config.toml
n_kv_head = 6
head_dim = 32
norm_place = "pre"
positions = "learned"
qk_norm = false
attn_scale = 0.177
init = "normal"
init_std_qkv = 0.0272
optimizer = "muon_variant"
seq_len = 2048
doc_mask = false
dataset = "wikipedia_en"
MLP neurons of a small language model. Each row is named by its layer, matrix (up: input weights) and neuron, and shows model dimensions 0-127. Each number is 50 + 15 x the weight over its row's rms, rounded and kept within 0 to 99.
Before each neuron's rows, "fires on" lists the tokens most often at its 100 highest values on Wikipedia text that the model never trained on. A number after a token or word is its count.

fires on: "ill" 43, "Fran" 20, "(" 15, "ow" 9, "fr" 6
L2.up541:54 33 42 39 55 53 55 52 52 62 41 18 58 46 26 42 58 28 62 46 38 54 59 66 25 66 44 77 69 38 39 70 29 46 37 32 61 52 28 32 50 51 54 43 60 13 89 47 43 35 84 63 43 75 48 29 56 68 64 55 64 37 68 59 62 43 38 57 44 40 47 56 48 75 22 58 58 51 31 30 39 47 63 63 59 56 65 61 51 63 41 57 35 35 27 63 62 53 32 45 71 38 69 44 43 33 33 32 23 85 47 52 58 57 42 41 29 76 56 58 49 57 39 51 41 44 43 39

fires on: "m" 26, "use " 10, "from " 9, "°" 8, "ord" 7
L3.up539:33 62 45 47 42 47 74 89 62 55 70 66 10 33 66 76 21 49 62 53 50 46 67 64 67 53 38 73 71 59 44 61 44 52 51 36 48 60 33 40 65 59 31 33 39 34 24 31 67 51 75 59 35 45 28 52 48 32 79 55 36 30 58 82 49 43 44 71 42 63 68 82 66 50 85 36 42 67 63 49 27 52 42 87 38 46 34 33 34 43 40 60 40 69 39 62 51 54 53 40 47 56 41 47 56 67 30 40 56 61 40 19 59 46 44 55 45 53 43 56 37 77 35 29 38 75 36 51

fires on: "with " 17, "ased " 16, "the " 16, "On " 7, "to " 6, "ed " 6
L2.up29:39 63 50 28 20 28 80 40 39 36 38 62 31 49 67 59 65 67 41 68 56 42 69 66 66 54 31 37 58 37 27 57 19 76 53 60 46 36 59 57 61 42 26 64 68 37 52 57 36 66 52 64 64 27 33 33 48 28 52 50 52 63 78 48 41 55 24 52 53 77 49 22 58 61 83 37 28 53 67 52 65 55 62 50 47 46 54 17 36 58 43 66 47 43 65 50 51 43 67 46 37 68 51 44 70 39 50 55 63 45 43 46 46 65 40 21 73 35 54 31 62 55 59 50 77 30 48 67

fires on: "ill" 72, "use " 10, "vis" 6
L2.up826:51 49 31 40 46 58 75 43 45 43 61 35 21 44 49 69 17 54 72 63 33 55 53 48 50 82 44 65 39 35 39 42 44 51 28 31 79 62 42 47 60 38 33 81 66 42 76 52 36 47 63 56 86 42 44 41 51 52 78 51 44 30 27 88 64 45 59 83 56 52 63 97 25 43 43 38 47 60 61 56 39 37 28 69 56 42 53 61 57 54 36 39 48 39 35 42 44 35 57 33 70 61 61 40 52 75 42 28 47 78 66 42 50 50 56 35 44 56 55 39 48 30 33 43 42 43 50 58

fires on: "ill" 52, "l" 19, "ri" 9, "l " 5, "str" 5, "our" 5
L3.up72:33 50 70 51 61 57 56 30 47 66 48 32 62 42 12 70 42 54 57 44 38 63 64 64 53 48 63 68 45 32 52 52 18 52 67 38 49 47 58 52 49 45 54 56 57 34 55 51 54 40 47 52 55 75 34 64 38 45 66 66 48 56 36 84 15 35 37 69 44 36 26 91 38 27 67 48 79 37 53 61 42 60 33 49 15 47 74 43 26 44 31 34 67 24 29 37 61 59 93 43 53 52 76 50 52 44 54 53 59 69 63 53 50 50 29 54 59 59 66 44 16 53 44 48 53 79 53 78

fires on: "tr" 38, "m" 24, "M" 14, "R" 8, "Tr" 7
L5.up802:47 53 35 76 44 48 65 48 75 26 56 57 30 67 64 73 48 52 41 48 90 17 46 62 66 47 69 57 42 49 33 28 49 75 45 53 43 61 80 32 52 53 70 63 20 64 33 36 69 66 61 40 40 33 57 29 35 56 53 43 32 49 62 46 39 34 44 57 28 66 53 66 39 42 62 36 40 50 35 39 27 48 49 32 74 38 31 18 68 65 37 55 35 34 34 69 63 80 56 44 71 48 68 87 62 49 34 71 46 38 49 47 57 56 50 53 51 58 13 50 61 65 19 52 50 55 52 82

fires on: "–" 46, "ed " 17, ", " 12, "-" 9, "to " 6, "ing " 4
L5.up694:52 75 57 37 45 66 68 30 42 44 56 65 37 67 60 19 47 66 22 56 62 54 38 45 51 47 66 46 53 45 46 40 38 65 60 38 61 60 45 47 52 69 41 41 25 26 72 52 60 58 52 52 57 55 40 35 40 35 81 58 28 42 79 49 54 37 39 57 76 52 33 23 39 70 73 44 38 35 42 52 47 26 57 58 44 59 76 41 34 33 39 65 49 47 64 65 49 13 52 44 23 44 54 48 53 32 74 53 72 42 66 67 71 42 66 48 50 24 38 37 63 24 36 54 73 58 47 68

fires on: "ally " 33, "in" 20, "ly " 14, "not " 8, "ely " 4
L5.up836:51 59 24 52 45 54 29 38 50 42 59 33 42 32 70 46 46 61 62 43 60 55 73 34 46 50 49 61 34 62 53 39 72 44 60 51 29 21 46 42 69 41 60 29 54 23 58 38 75 36 27 61 59 72 70 80 58 57 45 40 53 63 46 74 60 28 63 37 58 38 45 65 41 54 68 46 34 54 52 61 74 39 43 46 20 62 45 50 40 53 46 68 44 26 48 55 59 20 51 50 54 61 55 65 46 69 75 43 41 49 68 58 52 42 36 50 20 63 47 47 61 34 48 52 69 13 72 49

fires on: "l" 18, "p" 16, "-" 14, "is" 10, "le" 9, "el" 5
L5.up950:60 62 46 33 67 62 62 52 86 23 73 66 63 66 56 58 49 94 60 55 44 32 53 25 60 47 77 46 41 54 48 38 65 88 73 55 53 50 63 38 48 49 28 53 53 26 56 56 45 53 44 60 40 49 42 51 36 56 41 53 48 43 46 30 27 37 21 28 28 30 43 55 62 72 46 29 59 54 51 24 27 27 40 54 41 48 44 44 73 28 40 36 33 57 68 46 60 56 57 47 57 50 64 51 47 62 66 63 65 42 70 49 52 63 39 56 54 55 54 70 45 51 57 28 32 66 46 54

fires on: "Ch" 24, "l" 23, "ch" 13, "L" 6, "aj" 4, "pr" 4
L5.up319:55 58 46 66 44 37 35 51 53 38 62 63 54 50 72 49 59 34 33 62 60 59 45 45 58 60 61 88 58 56 42 45 52 49 34 38 57 51 33 28 46 69 30 70 38 71 35 52 73 58 31 53 30 42 47 48 44 50 40 85 52 49 42 61 30 45 39 27 29 49 71 47 52 81 42 49 54 79 27 37 51 51 46 20 35 48 31 45 60 41 54 61 11 49 38 30 70 41 49 24 54 60 01 60 51 44 32 25 52 48 42 53 43 62 52 40 55 49 15 57 67 36 71 64 82 63 31 71

fires on: "os" 27, "an " 12, "os " 9, "." 7, "which " 7
L3.up513:32 69 40 40 56 86 53 61 66 59 68 47 36 56 48 47 59 48 26 39 52 40 66 48 48 42 42 66 46 62 61 65 45 50 48 53 66 25 52 41 52 11 56 57 72 62 37 79 58 61 53 47 39 33 61 55 48 31 57 59 57 44 55 57 54 43 49 61 25 63 52 29 62 65 48 26 64 43 83 56 79 43 38 38 57 37 47 59 39 23 27 44 39 62 24 39 39 56 49 17 43 69 65 75 39 44 54 37 28 60 42 36 29 48 72 38 36 84 79 47 43 48 51 63 58 49 59 30

fires on: "(" 48, "and " 41, ") " 5, ")" 4
L2.up685:53 40 22 29 49 41 45 48 59 23 62 37 61 61 75 55 41 41 57 44 34 35 59 55 56 46 19 25 69 59 66 43 79 49 51 38 55 54 34 54 43 47 39 69 44 19 64 57 36 63 70 86 47 42 53 46 63 68 31 75 62 51 29 52 79 62 47 42 55 34 25 64 55 45 58 52 46 19 71 54 43 49 58 47 48 51 31 65 68 40 21 67 34 30 31 43 73 61 58 52 47 58 65 74 40 53 70 45 34 45 62 32 54 51 29 23 36 51 66 62 42 75 44 44 51 48 66 48

fires on: "p" 62, "ul" 22, "0" 8, "1" 4, "9" 4
L5.up939:54 30 72 55 55 62 45 36 42 76 60 39 43 35 57 84 38 31 73 47 61 51 74 33 57 32 43 43 52 52 49 35 42 37 35 72 66 43 53 15 52 44 27 44 55 34 47 43 44 55 58 49 46 68 63 44 31 46 58 56 55 62 41 73 62 61 58 51 43 23 62 54 76 42 41 57 25 46 73 37 61 12 64 72 55 41 46 49 45 38 65 46 45 41 63 42 62 43 49 65 73 53 70 51 45 85 73 72 65 34 50 63 35 25 58 54 73 44 39 30 21 49 65 31 54 87 50 53

fires on: "er " 35, "and " 13, "or " 11, "er" 10, "ian " 9, "ist " 6
L3.up783:43 24 47 55 65 38 44 58 50 56 51 44 47 32 67 71 55 47 27 65 39 16 16 43 40 64 13 48 63 34 57 47 50 54 46 46 51 61 64 58 42 67 52 60 35 58 70 58 48 60 53 42 54 40 71 56 76 56 57 31 31 37 53 37 51 45 38 60 66 56 44 37 25 31 24 64 49 55 66 57 60 22 14 51 34 40 31 65 65 58 37 62 32 78 20 65 43 52 53 64 50 66 38 58 20 58 43 48 58 38 46 22 44 70 51 54 99 29 59 26 55 37 52 66 68 63 78 60

fires on: "ec" 17, "i" 12, "p" 11, "ul" 7, "6" 5, "0" 5
L5.up423:65 44 62 71 42 47 65 56 49 47 39 67 21 41 55 71 34 42 57 60 74 59 80 47 34 73 67 54 69 46 73 50 46 46 61 60 46 30 77 22 59 45 37 35 44 60 57 44 42 53 50 60 40 55 42 44 37 48 33 48 68 41 10 49 70 73 67 33 44 47 36 21 64 47 67 54 21 62 48 49 57 31 45 52 52 57 61 46 52 45 64 23 43 74 56 59 57 22 22 60 35 41 76 55 47 59 59 63 39 59 50 58 43 43 37 57 73 70 36 52 60 61 35 54 72 40 61 53

fires on: "th" 20, "k" 13, "l" 10, "ther" 6, "el" 6, "w" 6
L5.up866:67 46 50 27 64 50 51 44 39 34 13 54 73 45 22 34 54 79 70 27 31 39 54 39 66 45 63 71 71 60 70 48 55 59 59 39 48 73 39 43 69 49 53 55 60 30 55 49 66 56 57 48 61 64 32 74 41 41 67 14 40 42 47 48 36 58 54 34 36 47 43 35 54 69 54 48 72 54 32 36 45 30 60 42 26 63 67 61 70 42 45 48 09 48 44 57 43 47 53 43 51 69 51 48 54 64 50 61 71 84 73 45 74 13 54 32 49 55 50 06 52 61 62 56 44 36 35 66

fires on: "el" 22, "n" 9, "j" 8, "ch" 8, "aj" 7, "rec" 7
L3.up722:51 60 53 45 45 55 53 58 34 59 30 53 87 57 31 54 36 42 15 63 72 60 63 29 62 55 68 31 32 57 53 46 34 68 34 42 43 50 40 47 64 41 26 57 45 74 51 58 50 27 19 54 44 44 23 76 40 31 34 49 65 49 82 65 34 54 53 50 62 56 78 44 54 67 46 36 54 52 26 44 62 20 44 69 62 87 49 36 41 49 43 57 57 47 40 53 74 42 59 45 33 50 51 56 41 49 47 40 58 61 53 39 48 34 43 56 61 27 49 17 45 32 57 65 95 88 35 82

fires on: "er " 21, "or " 12, "and " 12, ". " 9, "ain " 7
L3.up380:48 27 50 46 70 42 18 48 45 56 59 72 59 70 41 63 37 24 79 65 19 33 42 87 62 38 48 51 48 62 55 54 68 25 41 59 41 59 49 47 19 75 55 35 42 48 40 57 40 72 31 43 50 52 51 48 46 50 86 50 67 55 61 44 55 35 77 67 57 55 43 49 47 44 43 68 50 70 88 30 52 06 82 56 28 65 29 65 77 58 46 67 35 61 45 66 52 57 31 66 41 34 53 61 34 31 61 30 66 35 54 64 52 58 42 18 55 40 56 34 52 45 23 57 78 37 47 76

fires on: "and " 95, "or " 4
L2.up152:40 41 41 46 56 16 31 51 56 41 76 43 39 54 59 53 25 51 49 47 06 26 52 47 73 54 19 31 37 42 34 79 89 44 69 58 38 55 51 56 41 64 34 54 24 41 74 55 65 68 66 63 45 44 43 37 65 65 42 44 66 50 40 74 53 78 42 40 44 61 43 36 81 57 56 50 52 32 59 33 55 36 74 73 59 59 45 44 50 23 43 54 51 48 50 47 60 49 43 52 58 57 46 63 36 22 58 57 35 48 78 51 52 71 50 56 38 29 47 32 54 64 28 31 47 45 52 72

fires on: "and " 91, "in " 5
L2.up954:59 15 34 44 43 55 52 50 38 26 60 12 40 60 67 28 63 77 64 43 51 33 47 25 49 46 51 39 43 69 38 70 69 48 47 65 40 58 53 62 30 65 29 44 42 42 72 86 70 70 50 54 50 36 51 38 53 65 47 52 38 83 42 72 58 76 29 30 61 60 69 44 62 40 99 76 42 44 53 32 63 13 66 66 57 37 71 49 50 36 20 41 29 54 43 55 74 40 46 65 61 59 46 77 51 39 59 56 44 43 58 55 54 62 33 50 28 55 61 36 40 63 41 37 43 75 61 65

fires on: "er " 40, "or " 12, "er" 11, "|" 10, "tor " 7, "ent " 4
L5.up94:64 48 69 58 57 65 60 44 40 50 62 59 67 39 74 64 42 32 63 54 66 47 33 63 38 12 57 50 52 67 56 44 44 44 56 42 56 66 92 58 42 30 46 39 48 50 54 64 35 64 41 44 55 60 77 54 65 24 77 46 24 68 60 32 63 57 68 68 26 53 50 65 22 66 30 36 50 66 46 18 44 24 41 48 48 41 43 65 51 59 57 74 40 47 64 50 74 44 35 43 51 72 39 57 22 40 39 69 54 45 47 38 30 39 66 38 82 29 47 34 35 52 66 88 72 66 79 59

fires on: "of " 31, "y " 19, "and " 15, "or " 14, "t " 9, "& " 4
L3.up346:38 64 33 43 55 37 34 57 42 31 50 31 59 57 57 27 50 37 55 52 06 54 50 62 61 46 16 39 46 59 51 53 69 35 77 53 60 56 45 50 63 51 36 38 63 35 75 41 40 36 58 60 27 89 97 74 52 34 43 65 44 56 31 58 40 44 49 45 12 59 45 63 81 41 43 35 52 43 55 45 52 42 43 48 49 58 67 50 40 38 30 50 51 54 63 47 34 71 39 22 63 50 52 65 19 65 49 81 36 46 72 48 34 55 62 41 67 55 49 68 48 58 52 19 62 69 42 76